config = dict(
    n_layer=10,
    d_model=320,
    n_head=5,
    n_kv_head=5,
    head_dim=64,
    d_mlp=1280,
    vocab_size=16384,
    activation='gelu',
    norm='layernorm',
    norm_place='pre',
    norm_eps=1e-06,
    positions='learned',
    qk_norm=False,
    attn_scale=0.125,
    bias='none',
    tie_embeddings=True,
    parallel_block=False,
    init='normal',
    init_std_qkv=0.0208,
    init_std_o=0.00465,
    init_std_up=0.0208,
    init_std_down=0.00465,
    optimizer='muon',
    lr=0.0133,
    lr_mult_qkv=0.5,
    lr_mult_down=2.0,
    beta1=0.95,
    lr_head=0.00855,
    grad_clip=1.0,
    warmup_steps=200,
    schedule='wsd',
    decay_fraction=0.595,
    decay_shape='linear',
    final_lr_fraction=0.0,
    batch_tokens=65536,
    seq_len=384,
    doc_mask=True,
    train_tokens=330500000,
    steps=5044,
    dataset='wikipedia_en',
)
MLP neurons of a small language model. Each row is named by its layer, matrix (up: input weights) and neuron, and shows model dimensions 16-207. Each number is 128 + 32 x the weight over its row's rms, rounded and kept within 0 to 255. Numbers have three digits each.
After each neuron's rows, "fires after" lists the tokens most often just before its 100 highest values on Wikipedia text that the model never trained on. A number after a token or word is its count.

L3.up148:138191126109172103086104081118103183146159109138079137126100115134057091223089129099116160132148135167103102123122180166088179193146120111139157111135162118112088126097121126091117151138126068136141140141103193140124079130119182165126099094185147184174081126122126101140108144138114155170134166166158153151105111139135139109168112129096140073105160155151130045146138062090100077135140131134073116109167133089147120164095107079147144151125169066112105096164106191114104160123147139123195112168127135101150148120081058105072171125087153165160090113099133137164167087158135143157
fires after: "." 35, "A" 7, " /" 6, " A" 6, " or" 5, " a" 4

L2.up956:133094153135091121140085201156085085138120120098085129119146143149167111113125108129154150120100153127131043045110112152143133101090053139152072195142129134108127095160103147167134105129128091129177112125093085051122110138142118161130133087124120037109071126163086143150143122138112102180130133162105122162148149181152148135100107147151108120134085126119100142098168178103119103079139158127128085162158121089153112153074114141130142151095128114173134149205179099116126155053152094124152136157118150104145137091218061082115182156150147142186146136159065114051169138121068143156
fires after: " the" 44, " his" 10, " their" 8, " these" 5

L2.up625:146120200117130120088125079161173137189133136116123166115150157113141151110141148195128133172127055127152113167135117083145110170130086105134159093164133120099131115178154140067181160086156106153095185084167126180182129180181164133084126111101139122163126145147146196191187120065084069104126147080146102147156088129178134122151112164128178076131098149146125179139128113113128138109098155095148165129081127125187124155034063116153149178134078140127121122119145082053146154139126139140082140078155129099125134131157125123139175107133112091185076078132085145112154116135143173141
fires after: " the" 53, " of" 8, "-" 5

L3.up516:102136148157110102151107126111121127158188123135200105121121051145105090201089169099110185092081099168129133167143131123137121085109112115137155124104093127131157099099156091131127141126089170126149143137077133182103128124085153136158102142120180114108098105107166119126135082142102117118117112119146166114126117139042100136117109103157112144093113179113097158101173069146117162114147122160129143094134101089152076073149118141134126133144047089168144132062090184109088176151133148111169149142160112148154094133112081156088119138136121072214054175153102152152107104146149144103
fires after: " (" 51, "," 7, " \"" 5, "." 5, "N" 4

L2.up713:170097140087129159115083066168172144110110081151101114136123122108155105129078146161148115132153066123113101152167128174134147157167149148074115085131143169153054095110122195124151179136098112083103151143088109152050117134111085046165137134143102143134171090115159099140160134158157127126127170182114222102088165163158085083147102147099116124146089182095159124154104087091085092057133065157147150082123128129131191135153088133098130135129178121132142128119112112153214203158153129104197110119136077134133135113141131142160157104098158066175107134110133104163107090104112190065
fires after: " a" 27, " the" 23, " The" 8, " his" 4, "The" 4

L3.up1084:146143115114184166098151149112143145172148093152143144168072141106097126068116093164132143091112103129082151073102140077113144086167082147074148104141116106104176204142097157079097108103134139101137132168112168165074108122112073136152092158148139118123112157130175120100154120090137111212150115127099120085184106128118111104129138090121140155129177120082124157103116075150094164197118090131091172089143158155153119165176134120151097156099091090125097115147125118150185122102171165124136143149125145170086118108148052097188133125081110101135111141056148140179139133121163168213
fires after: " As" 13, " am" 13, " a" 13, " as" 12, " (" 5

L3.up716:135153123114161142105182162067117142180110108130164088106176138114089073167107058116132178136190093181160184076124147115109144096107126134164137116115075150119114109102065162159119137141141089111148099190110104078153101137105094127102153099161140131105134093159129165105101130119111106113099145202163098126135142112127143160094142152123139106108094150146109110131184148152105084077135128112156066138097115158197110162098138118118142146171118136131139116125085107134094090088145141137146174033149183109106178161150116111057170208101109126114094127145118102125149143030179095145
fires after: " the" 59, " The" 7, "The" 7, "-" 5

L2.up846:172138074169132141096079093110191109153126157137120079108178138141150106200116071091169080126144065101129169054164120155086113156112090162098106120124156109112042074150134170117148149116106093161134147081127090183176071091088108180136152117141137105169132128149140124126125114188150061180116155104113103146160120113138117108103169127118101151113110120081102102086156091155065125192100131131124162117185110159184101095129150173143090099082133155177157067142107155134137158219151110113171170146154117079134171118131175142090157161138132147200104138127100161086092144155161102071
fires after: " the" 47, " le" 6, "|" 5, " a" 4

L2.up619:154142082160149143155092041112105157121122118191123109110118098090150146121123077109166183070155143141123122192126099122067113125114122087092066124130082149122129071124118109100149149099141052119147162117146131192117054166133052163141094173169132128052148099154104166115157166112076140131120140156124138122079176106110191147133156133112148159126169116139121159164156153185117106133177175181130088141101111070201087173141125137123086149119092119139162151113152175080101119107178094152096157121155151115186146121112151062180106121165057177145153114164129143097116116089123148107
fires after: "," 29, " the" 17, "{" 8, " The" 5, "ical" 4

L3.up950:154175157148139105134127113120145124130040107105106127167099180151100106108087170114071138110095128142173118086112179103146146190117139129115136136077145165069143137156120088142056188133149133161196132077157168125156103075104120103084104151148147120131145138138168125190153146132140113177119161144137127067170128130102141145168139134113113148059190127147097194089120149169200112140120127104093103120110173089094069151180125072108109158127180067093138134094115145124117058146136103043123143113125122114116076151160098155102134171056132104133136132151147129152152155117082147112
fires after: "-" 30, " \"" 10, " A" 9, " un" 7, " (" 7, " D" 5

L2.up56:108071123187091146137101065123153114092136147105065103064179125113163161147161082141138127102166162108093215164085105085114166177116094150161147083137088124169123142162072180134127143173119092124108156112194151165093091113106101084096064164129093133169160113126124115134093134107075133182122123094086091106096155161189098097155195140144172097145142114143181069126143226136128137077114161099102058161058132142169137140132186152160126152130165046125097111141131154113182167150124060132108138044132125150164164115146072058126159179110128109180178200150168165111130133152163117094
fires after: " the" 27, " of" 18, " to" 6, " in" 4, " Windows" 4

L6.up823:080161149129151102138141120182137120163194149113152149130095114120152092083103124152111130121189140072111164155140160131183084093098125147139126176151137119126116119160092154135121178073068189118183187130035080090111108111107123142109138118071103120193177084167084190074068089137183138107081068097187129141126131160062138129135155075167092124149106124101087133084089155184111111106132094125119150130159107129153112097117139110027128108102167085096128094131131092120162177148141118119091103145141159066059124153091120083141188168097147132078150133125143100172115147130094096083
fires after: "\n" 36, "|" 12, " (" 8, "." 8, " " 7, "-" 6

L3.up802:128135113131151112095121078108138101153158111082121055089085180122150111175146129186180106151115086077125132111073109049130126129065078122114128134156154117179088097131145110122084073094102087123135159141152106144124121123160140131091138166109184169143146128134135161162134166159102156117134142148108115125146116202149120095141164076126139125092112106135113132123108121118178175133079182170159162127113156159168122168055149137104144159151127098126134121093106104095069195149123158134122133105133097115151119084116161121121121103094136107142162174114050205110117146039131082076
fires after: " the" 65, " The" 9, " in" 8

L3.up1189:148130129117131114133120125077143169087108126120141148136127165137155107162112095182130146142116131176166169111122131221076120071120119137106128130092142106153142132122154123142127160098111135132191166157142089107143115113060105127172128119161149142167128110095130115150087059187100117188071108130195132130115093138183131038190107114075121085159196096149074120106087116094127101075153180096136180149167125100141194121102064119109077111120111122096121117095160107128113133107144180143141149157150146174128145168140155184131141162116142111146094082141163147130142135058118146213
fires after: " a" 61, " an" 10, " the" 10

L2.up398:120159137104082113119105170110191101091090127159116183145129195134069114102150097102167109114120104152164157090083109221114130126126156132134163158094155125157074097135106075086134141122167133067162148144097062074114129133083137133131148131165157218169070099111108229116159198106123117158137133078127162147153110121149083156208069102114105126096143096113105119064117131164054136098120143154116135109136126097187125093167098120084126127107153139123085087058079071127112161123088107128138155110117119104131122119123161100089099146102127122140067169125110140125098192080143100082
fires after: " the" 49, " a" 7, " in" 5, " by" 4, " |" 4

L6.up171:065148172130138172145176206127141087157136157126144136146152156121086134158148074155047112106095086126105125140137153176163193145094091110136105150136072176142064074125131159064217101059136120140172119166150105148147142095125121129167128183145077108131098149107110145125159108135123079175142129140133188127136121157098207143140104141131107115131145142104155090102166120170103155070150128165185121075148117096143148104101163084134148179157164149156101167097093090117133149106152149074141163101126050081057136136137096139157157112159143155149145111111086130158105133084174098128
fires after: " the" 85

L6.up321:147147123133157113082111160098133116093110197146114173129155180121105137090087133163158114135122140108097099189133112088089118169103153168163145111105152150140128108086093114180094106114113149140190146100106181134225133125071131137202101082147113115169123161193138122080105162121112088173086144115105130131120129171155143144090168120090126107149185125123218112113115132108127157147137154146182113168132142161122158098063134151117177098123140108078129135054079108130115059109172084165075080143172120154021116107092126154136123151162141106134141148142097155180119138143133139129
fires after: " p" 17, "P" 15, " P" 15, "." 5, " S" 5, " cost" 4

L2.up1165:196198213119190046151062120115090119193156081168110139073127111089084130204096149123143124145130187110154090100088114120161129146114131097062115144112143180110148120138139140154157160084166133131185161080155140166149115140069187118127166089137116153145097112138112153126178127150099144196141084138131074129163143126134148105069134179137113114099094112129116102080157153135128112147155138109097140165133083132142109152133103140139146211109121169115137077107126150134087134174159108165174049141136115067190122026097089143074138194149120128159162129136138149162134106101111144162
fires after: " the" 17, " his" 10, " The" 8, "==" 6, " a" 5, " an" 5

L2.up215:119114073082163156135115108142112108131112099140159114121160120088055127115096138151141136110177080116144163102116100142060169123137146093118098112146190032115147115163127095116099089164165109112139107190136155126157085109115093048190072162112125121122123128133139148204131158122106137174136126154163126197174131125105129137118135176085160134163088128105097182125141114105166101106094173108166139137110055156127118171137139151154140097154126156116172090124144101022090123075148145113091180168140129090125121174217147074088182064205064078164171109159108073148109148049111137167
fires after: " the" 64, " United" 8, " The" 4

L3.up831:167103130121073098117111147104146112139115117202136102158160164131144142203093163136178144154133087141113144052114118157122124150153128158118123086092133127120137123076087158083133134090123070161125092171099125192126131171156124185115107172074108166080164137149118150123127047084120113097127156139102146170198130154140159105112109116092121146094107108139147134083155127168068107159117113152160114132154093085174140147126138092167192116117101143134136104130053124147124133136170131156123153057137162148058120159121185076152135130120091122157178132116120169149118134113126153122
fires after: " The" 47, " the" 22, "The" 8, "," 5

L2.up1204:153118167122162160101138114111095142191153173167092111132150089088078139126136115145120049117156137151169176105110106096120144152136129160096131123127107132096128161125135124149183111130114156116117138076112174120099170174052155121089127137116107128235113084126106128147135145148108161169144160145129134128125085135143123129167113152147063127049166172124216137084097119110085162188102093074035161134112122202050116079141091118148128119122113178170099089103111164084129156154183102104113095167180105137164102097118113084104127160103119160094113114117142182163142114096154154196
fires after: " as" 28, " a" 15, "P" 12, " the" 6

L2.up699:129140106142161092098129088067166146156169187168091110156091139134167098131106109054146116124125224133167171075142129148147094196110133122085127134100116095129099142112144121145108083097113145111167102109115151157073090184117096130091093136206146141172129044152111129138171097137119142105145123093122113157108138153148198185127112142120082150146093150084206127169106141169129122146099158155050101101140190128158161098081157090143115181054135128189156094165101148109098154062136157118136109151154183132047129131102139147105119117098130162110135157200114140139157083071137170159
fires after: "," 31, " the" 14, " and" 11, " Total" 9

L2.up1261:067158080128160131087118106110131120168089182114121068091103091127084048155103060143101121144116118111109133163089092191146130148060102157090109150119131103114119093140146189190115074131156120172150193191089118125178120111084097176101080166152138106125101118136111091145157121204175157128123109161144143153111138172109127129137127135115171105116107172124141173127143150221100139077172121128146134137072087115102128119089110112163130140085103166097168055151088092181100136147134148119148171136146055110193177129108135070065156157157147064151166086133117128113107113106125114146
fires after: " the" 48, " The" 6, " four" 4

L2.up739:131211112130110097067158168111169145127129137103090094093155199107159152145057114168132121099140115112096157145138095176124094159114070187068203171101164187148032122115090134141094105138131102146170120130155093117125107143134133188124063159149127158160094128134122189106126135168090088151107167147134080131097128099111166171156169133175138115131117151166055133129139177209096129130127114192126079132121116154126150189153136057114140134087085142162147139134130137069105129175122093050185101172112085059112151148157118110135067091144133136093076112171144148119116115115126100140
fires after: " the" 53, " The" 5, " number" 4

L2.up239:159111192100178122108158104110120123091125176106133131187100120065164085090182115162127133080183162158144135100110129146151113139118160116110171147143108106098119124107165049115114108168102084115154115210161126177139080148061141140138156114105154179153127106114112101128152116168081190147094184084086126108151140084145137141118079153086114103146134133138144136118168076107096165151078144130131154126061155071136133125145097161139132122182109107179125094124158190111122170192113143177141094119110153092129112087118122105120128145067097132225086092099193154105109142164129101158
fires after: " |" 37, "," 36, ";" 10

L3.up371:150123135147125200128101098130147153096141080088087127160140066072123095154133154086171144074140094130122097102154129177166113143184193090119156199128128210137099123133129152125057151138126168121100150125124198117112110092102137163157133080100151119115152096134119167135156144159153094146114128119120158075152130125119111182122130101119124094090068194157175119101117160141154120184165128160123129085138152131120135188125138103106167100145093132152150130139089134110138083177106116147109134100239147145062102103085050162169130154096091110108086087106183110143142089193141132139
fires after: "\n" 64, " at" 7, "|" 7, " In" 4

L6.up79:169143159155183120145114145136164086156147073048135135134116103196130146178136118132123130137152133156154074126141084104133138153112171152083115146164103131124144144125162121082147064118124156137154118111167166139162106068208104054111126158123143075099146161131072176092119153118106135132074090142129167153106158112176070124095139179101117172150105159158069092121150076148096103129132185154150111116123100161186130124061164136118129099114109139109102150082075126110096156112133158188120054114181106120130152100127110146165127178117149140091153116128130178152130137110110109188
fires after: "–" 38, "18" 7, " in" 7, " World" 5, " the" 4, " of" 4

L2.up510:139142152191146119149118144118137081130112182170119089091048169167152172182110091134119203171052070146057131079159073085119123120143155127092104111151067134128140076112149140103159145188146191113176125140076153179101108127102160160155091099114092135171107076165141132157079133144119165125125173123104159112107195096150174098163126158112151147119119178116139065112138133133088084075119127113178151100146122148186119132114127093187156135116130114155131131132094130122152049128089155112114162124128063163158133139084086081160103083100134111134143135105124127149135125066101074099
fires after: " it" 19, " It" 12, " the" 11, " The" 10, "'" 8, "'s" 4

L2.up155:111139110118150161178134155104129076143134119122069145084179158147105107147107125154120115178109094174158125080075123158143200130127156100072207117124095121149141105125092140098082107177118131164151128150111161136150107103078139093141074133136095138186103101095114114142130170145044185129060146083129148153157120125167149146093113117113158123122143132078083088165156193174131227127180147110100100134115138139143173137105088148093106153082161132098162098200182119116064094151084087119068115115153120125107135079108144116109114184149118182157101155116162139088136168109087133138
fires after: " the" 43, " The" 8, " its" 4, "'s" 4

L2.up731:119098157101119094094110153107152107123148104112215153111121119157124048114115136176042088166093111111107099190150094097110159129154129141183159151084122132179169153134100091111125156100106082124081147135095126121116105133139130168125080148121113138163146100107209124139104106154098189162084085104142118145151152125053099082144117105091121147123091197135131112082138111088101103103203152081095187115117153114120090068131137057121136148101124099122123136161164166103107142174101216132183085091130148109105098105091132103156148144137133110100094151096080119139108137131160125110
fires after: "," 33, "." 29, " (" 13, " $" 7, " is" 6

L2.up327:135176135142199119128135167140161126145117152093169086079163157159165120141115120099139136166161081119138151115182073172103112098117124141110132161142174069112159109156180163160102141176152078137121133140132083090090116147151166076111153153115133084187096186142128171158098069167139137155093131137115141138108090113108073182130143092083186173177133196125144068102126115101096095138092133143062146132098130147132145133176103149108120097110164108136125092086141141141140033070128134048074090181059140247148129168081115146121140174155192105170105099123077145161134095150169047143
fires after: " |" 33, "-" 13, " (" 9, " " 6, " \"" 6

L6.up878:117150130142166081124150126138132062152085123076080142103146177151138120145187118145205087131181125116139217091129099165157141145122138155096139164135090109182055107139108155169088126095140086140189138163130041145156078175098089132131072097141075111209070130107211191104175101089134090132162128095102128118097138133181103159107162145136147125135088199159100143091135127139137129136177160126120116148148124109165130161085113128090154072099147133130179171165103127156119118164111154124133141127132081078127102175094127089124131176134056097083093150126152092138146147098146154149
fires after: " the" 40, " |" 23, " The" 8, "The" 7, "\n " 6, " at" 4

L2.up805:167109098121130130117086095125113172123088121142124135132191161107103113128118120131142114134120076107168201086072170095078138085181108140155165118127129116099153155159105137152151180106089069081124124163161116144114063156068164070111145114148156147100162082143127111128129111136061113193135146127127125064151137135120175113172133104157140102149097112177133053131118073110114141105087134134193109096109143092174152146139129117114095125020206117068170124158157193148113094110139128119178161102170130129154111157152135097134148168131098156188109163102161152215095135093133136076
fires after: " the" 23, " The" 14, "'s" 6, " his" 6, "." 5, " a" 5

L2.up732:118129177155127143153114163147122074137137145093087144090173113124108131137152071085123148136136119158160195140140124064105168086091153093107192141119075090123119114175134198129148130124137088041158092123149070111132127173141118105111064064092103188148143075116128182143162181077131109100145114114141184112066104141171108105137156130089116121099108110105090113125117154163176132165056155189144124149088097117164068123056123115133151154154126142116084094152074155114139154173169140136111127131092071120168112179182083037051101179113094112242113150158078111139112098155128102125
fires after: " the" 68, " of" 10, ":" 6

L2.up986:132120133112179073123141148122097136093143122121134135138120102146106130205172127159184165123089117134117104079107118136144131108061199151109105155158101172096104135161133031097149122136109125106108140255183133142151101093088071174136158093134113134176143142093115152197121101094151185132123085140162202163143133121110095123126171144097102152125112150070106159082160063103122133136169188149129153180112118134110151155155107101184124140132114078127150145130107138130160130145152124106112117118086175124153120103086136173094132134130142059090105175143152153061152166115094181168
fires after: " the" 46, " The" 14, " |" 5

L6.up489:149208143094134132115141115128114166186127094173075103131122116113106170169154118156116112139117130144125119142145115198091108159075148162121116181184148136124121088140134109121119124139100126142223191091078120127159105108155142121146167150165140152130082111120085149117131124180085079125142184131179140119152088162130107110153146126117124187131076125150097110079097101077143085086159159183169130126182141106175133142071153116123181106136136160144140194060110043086164099138158155124145204178097103087146147124120118096100104112138194177110120124137101088161136119119104123087
fires after: " " 40, " o" 7, "." 6, "A" 5, "[" 4

L6.up611:161112130196172129125090138154096060128091129133150148151102114185128177139097147109135174146181161094057162154143144119114124097113128162088094157162099098137111099147122124161122100098151191143146140173127156085122108177153092159134120123119097150197185092142072123170104155118123060125106089093060107103102116107178093141117191079143089198132147192153123110133138104120206183136111092164148118175100112127145086064089181096105174102118166103057117063095122163117105152136087122125092108117147087159124136089107079146120152164074121140116098136105125180131132108164072166112
fires after: "\n" 22, " in" 14, " of" 9, " the" 6, ":" 5, " north" 4

L2.up958:117158082144128132077143183185145110102155099124141158107175111183140132133047126132095197111102158162085159129147101159143107146158162157087113117162134063107147103183120141147098107073128115101075136133094122135071117137166186089179119118109165135133097129098111203139029095134121073107123161119103119096189141127179176105096167180036163143129077089127149119084117075161118136167088151116119093126165138103134090135178112131068112162187086141107131168109171151117123121045145114086158139130113109140153075152143107085177130179133155115142188160122108151138163106154138135085
fires after: " ." 27, " |" 17, "-" 12, " $" 11, "," 5, " Ref" 4

L2.up292:117163186146119146106137117148163137150086164141176133133112177147138109085146103150096157103105090137135134146090138152131117134083063142147121086112057102138160097131131173200131194085147151188168164110155099112078106155111124077128188072121125077168151067188103158124126158131156123105160122137171081097131113120141068137104143102148143132126101132142161116118092146147063098152148157145143109057063124193201123123118109130172100130070101121099132142172123152122140128147127164141132168137198119107089102189105138106101135136119163080182126109080106152111156128134160150096
fires after: "," 18, " the" 15, " is" 6, " The" 4, " was" 4, " did" 4

L2.up924:088174097105078157127133123079130122128147144138137100090090132141085144095153151172160127153146144151118154144120148125125062145186098115102157151096147132151042146184117163146099158138094132194180163092066159145106125095048141155085168109095086091139099171182148167137155132165158096108184089169140136116129143129119147148080109116143116114058107127080151162124152141144133160122051084102145116159162131050162121167166099109172099146170184107110108129153070110113108132119152134061134089132093140169123158170095133155094117193177152106114150092084131140141088165133116105180
fires after: " |" 47, "|" 24, "-" 14, "=" 4, ";" 4

L2.up1153:119111114114075077144139161075143113138064163110101137091185145157143165133093148143096161147157152149097165062152101076118143109153127143049123128122142113101082150162101146120140104140131101095178085056120145116115086185156077160169108130160095079134184128115112152104178098129131069110139153164136156160143119119135117096127141138121149092112099145147172121177098140105162133149148111125156100191081192123121121165123100152146145114130163114163168148139113153070119060108155148088112108060102107141155198214178139097159177137167117104125168161038098131082111125071113146149
fires after: " the" 29, " The" 16, " Total" 7, "The" 6, " formal" 4

L2.up1154:139142111124175109149119087105159069138146147102134054099108119156166152184109128152120164152114130129106085147124107161119128156122155161073140158127091150131137095096125069085066107119180089130153134179100130150149108163060123151093152197135153136122085140105091112133086107089123118094086149103082103116107063121082177098152072165081137125118141119197081141094141133165113144101088139165165113158145113109135083140130193123079117046183150120150102109157110146079142133162141174106115124172128128159139138177115054125128128202109097162183131184070131142141099096112114081096
fires after: " |" 45, " the" 12, " Oper" 8, "'s" 5, " Women" 5

L2.up454:111103159160145136112109061118090121163161093148073147167107172079118180115150138171143197126161107103120124080096160161120111115138100145132128155122130156107146136148087112096131084135113091157096168139145155157152125168111084152112115092122142118159101167127138152106079126128114136155142120130103068104151145123111152078133172100117156126096121134198168090072184181161099117190109141140122185143125106086219132139086080085191202127070178065167163142149112144092108136065138112187101123123126138085080133124101065114122196121139100089137132149125149153105119097136110104170
fires after: " the" 44, " The" 33, "The" 5

L3.up506:117083143053173112185102134139138105144128125113145153157137147135135149140110144181095131121165134163138093130143073174136120107146111129103164111082095149120142121195100141058118132132155136113095166139137131155124156092149089121093153101159173177151131059102136106155145136135121068180130186139071169115129177155103159133084162108146138139114073138102157165145125125141093119108181102150118123161154106071067076113101119163110149133160105115132097199148085207111139157117045120128192212136143164144057040129135107126095154128093144110085113070094166137094174090106091144159
fires after: " (" 24, "\n" 13, " W" 10, " No" 6, " \"" 5, " D" 5

L3.up535:096143171117164154136090130141116117159152104126073123080104057109139093129142181072131071140193110150081146152172089182085174151119140126135162132129107116122115060141141182125128179092123093134185103192116105136189086112144090089093127145095070190133132109106085171181146167129086145138020146119133147098096129133103122119098167150104106099067131147106124086168132120184160130134179142110151062100160108103065119151107115135109127139104143194084122115099158089074148133146154105153181082088128126104098106181130104158081124092136135114181112130137137156102143131090083128114
fires after: " the" 30, " at" 17, "\n" 7, "The" 5, " and" 4

L2.up1012:117144150128133192101114143101184121149107157109078131130150134130135190130126135161139105073140164129211084086151140175138151110104141139154179205138142133173111082136131126148071108138135159144147184124168142061180098165087125139101149098121151087180071157139104122074133096092091117113109041141164168117087131165156070077098141121136123149111116134176071161104136213142088119100172163177147117127094085132147117100135160082123191167166111119156117105129120152130086143109167190119094098108138174118124100116166108101099125110159153075070158115172135157120149149134121095141
fires after: " in" 29, " the" 26, " same" 5

L2.up119:121124124122141182103091144118124071190150146140173076133169194113127106182135116119142128132061131140166129106115117124052159150089092190038125115119074054050151084099122177136118078160140149171142100108086121096114113123160115141136154109165145100087075120165173158078161119152077121155144134134128180175151136087167168149139149080090107150115153133100124096121142094170075176170142065158137051128105180158146145154117150061135112123117120168107124098169108170140081101144144052073118160118113124140090185158183139100131104126166122113173141100129153132122081122122170116115
fires after: " the" 66, " The" 9

L3.up1051:044162119093122134109143161158151152158134079150146062127102160139151187118096167154104162137175102153177109118094105083176108151133126127125114134039149136155129072102098098130121173066102133152098146180201085188124106131148148107136161093144144117134125127086107124202111145123146098122150185163176049000080152181121171141095166170113134145074075146096136163066167151189100095141163126122149113158182177136063122108119143139153130131156165097128124135087083079132179136136114176123090161151110117123102146091170083150067130140158168113104139093087167134137119103134129136083
fires after: " (" 26, " \"" 13, "\n" 8, " t" 5, "/" 5, "}(" 4

L3.up135:088162147103093101182118167116115104167190109165144125075095083101111123113129173141110159110142130174125152083150142169153106163127141129123114181061106144128078131154084149094070140099170142158076130123133152107223126127083073191086094110109105146107183112096120140156165094203097056119115124154166140126135160087105088128079145132105124112083118154137104130132160116120059101066119166108143106138113094123133131054143161164116159194157124117114162143096106132136101101095136127084131106092074153104167150136179179143098088178130165159205100163098102136233100160093117137168
fires after: "\n " 41, "\n" 17, "\n   " 14, "1" 4

L3.up997:147096175096136126106139116076138146130155108145134097147195174121101129189141108094124171117137104111172128112122125099179102103153158091052137101079084110142114129128062116178125031093074133147195142143131142090135119101125108180116086136212108095174128058117177166148082170146135174115114103112118115048206090087135110087144184112106128148117099146108112124113118150121108135113110147176154102133181091116116105155149156115106096139149082117125098115109144125111136093124099094117135077125127076086162101155228119089103123174150095128117130155159118159164103151143150152194
fires after: " the" 21, "," 18, "-" 17, "|" 4, " there" 4

L2.up623:111101109111134161208130091106169154134154123138132123124104124165145157148148097107112140099094102120108115138143141123145122163139161141067131105134126133176119155096126216113027117134122074194118160105129095117145075182101093148143077154142106158110207158116120117098231108075124159116121121121131054065089142110102172136147065150111109116128068168083098134097099176200132122133141153084099118158144147183124111137173146133098161098139081156161119082131123131132144156114128163122158160094075158127121108139134099137137085103131068119171119107113148082128145145101192141218
fires after: " (" 48, "," 13, " |" 10, " the" 6, ":" 5

L2.up392:166105095161130139115198074069141127128141133091155075120106149094111130200125119149116148139121032166107141089144094141161063120105131146103159094080089138135126113119091196182091189100124141124175171184156142167153126119107116120090129138083137134096153124145071217102112171182203147101139254076055136126114094092144195112117113172125129135148138176139107201124120151127120148037194101127127130089095116122136128149118139076110077123146110092100095089107092130118105135185140135140160135094155071120127178163187150173115119142105132099158126107158072178085130105173149169146
fires after: " the" 32, " a" 7, " |" 6, " \"" 6, " The" 5

L3.up1039:133118171135125101101108125129125074154166143152131132151129168089113073126115138152231180171113149144175109115130138095082193089113092125104086120151126133089086063087090149058125107101162109153145152152137114123165065162149102154133145087099109200126140141138111144203071079097091120172126107135114102141075100175123205103134093111137122148092128140166136145144160116126130175161130163166175117163103126116158144111144135106133137088099133145167111131158145055122146159137142092107141138079156135088146115129127076081135130159131167134190086119070087167145132147104105129247
fires after: " the" 41, " The" 15, "The" 8

L3.up650:107167172082107121130134064111130129074153202125128073123116115132090153111153120143115203055112127165109127112135117146119095149162160124111122141117127092146108156141067137177058106112154128162175120090114174147085086108134122159098085154095101140151109133099146100124125149186187118129144163164185170101148154132151106086146180123149140101093100122109112065092136162121109122157123159122108120084119163171114084117104080159162111129111146060136162173123046156187158127141081162093106137098140112134098119142180112169132084105033141131106115167121082122134169115185188104194
fires after: "|" 58, "\n" 6, "-" 4

L6.up1071:115119091168135136101148181095091125094096134173143131123086151112118241100133113151133123128126167217084122187115151185091099179122211143114108128090136110197164091142118139177139100117171094169109194078131145064147121154127090148079136111096157113156122078111146169114079182097136112119118109135079159189112133129069146116077132134125143130129111127154184126137181184108145087091116100065120111086110142121114157089112116175106108094113205092085126149165094124149102122130144133089142102128115134110157182149056170140155099099140161105138170144096085056101098106105096170163
fires after: " P" 19, "ip" 9, "P" 8, " sp" 6, "ap" 4, " half" 4

L2.up552:164151153110125122077117146116126102122102128094113147123139069145134115142125132190142129135218137095183095054148115190113150130135166151151104140121165090158118096161143163158041133077093147148161129163097146180156109100070157048136106126101194183115016106113151182128119168099095125196124126106185109086119071140135145130200110126087134117134146076122104141104106185147105200133135144087125178145141099154108076117146102177122170123090121134167168093084081121148159127121112084124104123147125139180158130156055139130119083168080102137144110099115134145087123135087105127153
fires after: " a" 20, " the" 18, " an" 7, " newly" 5, " of" 5, " in" 5

L2.up1111:128080143126086091129090162110129148068167145129135163146123097170148148125140184068085157102084136155116093120125122206165119140150153110090112111145141125089123152094134039155098217197156130087144123168144083103127121118109054157125106152125160112113137166121106096158162109153126121159103106114110149154122148137059111079142171163135138121142098160215141100103109117146074143175121122149172139133111092154105170126116110126142104066163051155097073175087133152127134116125174147156157144121097166128121138115115155091119127119080111128152184167099111170126090149138094197139
fires after: " |" 56, " Date" 9, " %" 4

L3.up600:150126112135097196112119158178145139152149107134109179141086128111078116207163140175157157134177140098084133011086071095039108145140139119096108154095156135150133130139150133143075155106173195101189099128127158156144114228189108111140090131151108094141151138174119084153110073145126084125081184121105114148105175081126158080119184113120049081105199134160116158098169078120099090109157119124072111149139181130167151147124145127169149160145125106136142093165137146110115112106177129179100168070154102136137166170130101109119109146159072057058095132159130087156107133097093083140
fires after: " the" 27, " a" 15, " The" 10, ":" 6, " Al" 5, "-" 4

L3.up588:106136164107143096152099096117063090123140165115133096155120173172133103098155108153150138100074112112175147179198100114107156147036046110086062107141100167109093147142118203115077087157166122125122139144065145109098101112121108138137162126126097078150129116138104097117089152143126100124170142149109161158137145131153221080100076176116109142134077108146120097096127137126169128133085129175159148145170126140136137196115124114147125148123161142145150159149181194128128143124091151109139149115139086162054131095187089104160131163160154137164170082107111115093149160088224138157
fires after: " the" 31, "'s" 9, " his" 8, " The" 8